Weights of a small transformer language model: tied embeddings.
MLP neurons of a small language model. Each row is named by its layer, matrix (up: input weights) and neuron, and shows model dimensions 128-223. Each number is 128 + 24 x the weight over its row's rms, rounded and kept within 0 to 255. Numbers have three digits each.
After each neuron's rows, "fires after" lists the tokens most often just before its 100 highest values on Wikipedia text that the model never trained on.

L15.up228:106079151154168192086142106134130122100117094151141160100147085135118106148141116098149127109088154162119089096113106132155134148133133095147111125079152118100115153161120145102158120127135121131112113154158094105081101115132136153143157159099126150125108127084116106107146094168178130153
fires after: ","

L20.up1061:117103129137126181130066162138142140125162067105099113133140113141129163106121166174093169098103167144147128157123106185144158097100172164143138102159149137139143134119124112112118114087153089101104127100122143141120110156107143116165115169130067124122090087150097162066126116144099075136
fires after: " |", " in", ",", " –"

L12.up939:127124137082132148129153148153107129114076127151124123159139105107169117146137125135153126106172108153121134135175118166119042121115138124138095156129064176132127112125167120153140111135137153145170174100181110170134119138114119122107113096133131131136114153112147165107113112127122149107
fires after: "2", "1", "7", "3", "5"

L15.up401:135094183108115099092157161155138127141093127163148126127132117087122140088140104138132107106151115150129120133080081149132110149131122105119134128163135146149160145125174129141101177141126109119116121103141104127121121135087101117110076157139109128130180105140131149112137072134113115093
fires after: "3", " P", " D", "2", "5", "D"

L20.up617:159121091172127108102169127106142136104139131111119133137126097155122108118174130092105148105125075129157149108147127145137158107157101112098143123125169135147125126122145136124156127179092128122112100114106071125127112115112147096132142130146111081117142110123101107146159111184102118138
fires after: " ", " in", "In", " ("

L6.up220:160107090152101113137117121120148138096125126108137156096126125182128139198114122070135131098136154141123135117151129128081124143109147111150144128118145156097137124139082120136118115089156112156129113144136161128130114151122115132133158111156128080120129124145121045106085150115119124160
fires after: ".", " to", " the", " in", ",", " at"

L20.up106:106103116134136125192138139138156168128097098110144114095167119098135119170126147149090099133171144110167079098119179114075116101123135094121127142119152116174158148140149128140086144123136099120145179146175135133136095099111144101157161125085094152126119150134124100121120164155092121167
fires after: ",", ".", " The"

L15.up850:153121155094119103131109121132086147146142100125152100122139140101113171116110094142153108168133118107113095117053122131098081087136091145110156116113134134169161161152138155164101145184161153111076157101166136127129127156118139093155120171174113095151141117139120108063134108092124168147
fires after: " s", "S", " H", " h", " S", "s"

L15.up1052:108122154153092167129091128128132129112111113118124127111132151118123107189125078141105140129164154168129110162126105114117157128141150132142123114109140121151120145128158121109145125114152148137146120173109113110110107107132164121160152125118113092138120138141110146132152110149115103128
fires after: ",", " However", " when"

L20.up1228:076116133092118126116152131156110138093131066099125173166119101104121163113118127100162169101109131134176179118142120137104129117152106151101105148107148130115103159148094140149127141124171154116148089188087176139093128138159141150110122109156134095151133102145105115168124098088144149101
fires after: " M", " m", "M", " C", " c", " rem"

L17.up1180:104127163119148099124155115143120143145084089132128142167128109122115131097136119157082141149142119122066111146150086145131110113153107095137114117107141112155161145155136130106110114214145162109111095145138129132100160125122098114127165137056155129121158122104133132108125135126140123106
fires after: "D", " t", " D", " d", " and"

L12.up1018:141137105146104135145148111169132103141113111117125135144139098151149092155200152127120158088144135117168144130170112090168116114104143118147150143108139109097131133127158139126135094088079132122186146135096080108158142138105183209126159153115107114138127105100143068109128104163107111143
fires after: " (", "-", "/"

L20.up1247:123077188135131125154131118128136132084103106087169166097123150130152140112144109117121111130098153110146188166152078126127095118127106151131083136133150143154140105146118151164166150130133130167121162118099133129169146099153128179098132122168109129114163094126132125134125136139105134130
fires after: ",", "-", " m", " in", "s", " C"

L12.up145:110125106125086130135138129152173088076078116124146118108109121169137121150160131145145119097186092157130151148149130127106147154157082106128144098132114109117159144180140123150116114149135099127139183145134145137122144149109138118119133152155133123146157092090116128097086155100129125136
fires after: " in", " the", " to", "."

L12.up344:086117139089120144093120104144117097109131118093118087151096125114159165118116164098068156150106147146120119113133096168124136098114117125105123122174136112127141093156148138133162110123144098121129132138114170150101122140134146074155162116161131168108138122090124126144171124148125111177
fires after: " |", "\n", " the", "|", "-", "."

L6.up137:126143127115134124088140136146140110093130138103104117139124111137134109168120100127130124129114148140078127130138081151145127194135129146149126122138081110178130117153154144150119119137140075132078141067131152063137103156142118132129154143171128133092163166157120107092097144129108164137
fires after: "\n", "-"

L15.up1192:123115132132121129120136142167137126100144122112089105114157087121135138085139117143152125132152120118155116092131090107105131121125145100119125132118158132128139107092118137126152172151172080138115136156159100149106117128169120108153103089136131091150148118176082069140146125170130105119
fires after: " De", " J", "E", "J", " s", " Re"

L17.up327:157115093102147127085115103149147140159162151121086188138137122099133149117099119112118130148171112128120141109126148125103102135145115179105109151141113116132106102139135127164137161144110156115137122116064096119099128127102143106142145175145100150115130129125129147148122116170091139131
fires after: "h", " H", "om", "H", " to", " by"

L12.up1126:128124169080126128102123157085151160102136096070124166124113148156109123116146142106128103135109130138105176129103132159116078104147116117112129104138115124136117121109130117156090176090116102102083137107114088106155171150116128156142104092102141101116139131133070145156133078115196146085
fires after: "0", "8", "9", "5", "2", "3"

L12.up634:102098099129143137082102139145136151080165129144119107147134140131131153187107153131123097139161124139135145140150125127159177153146133108122129112148134076148099128205115145177113157141139153115147106136144134146082121133150118115094110123175125156099150109144144104130157115105127189127
fires after: "\n", "-", " (", ":"

L12.up353:105130082134127114142174106131131103103133116099143134099136109147141123146151139105166104117127116135111120147180118123149111110135142140121125167100123103121132139139164119140140119149117140093149110162109140144161149183089107163148129166146108104157129145103097120140143125154178094141
fires after: " ", " (", "-", "=="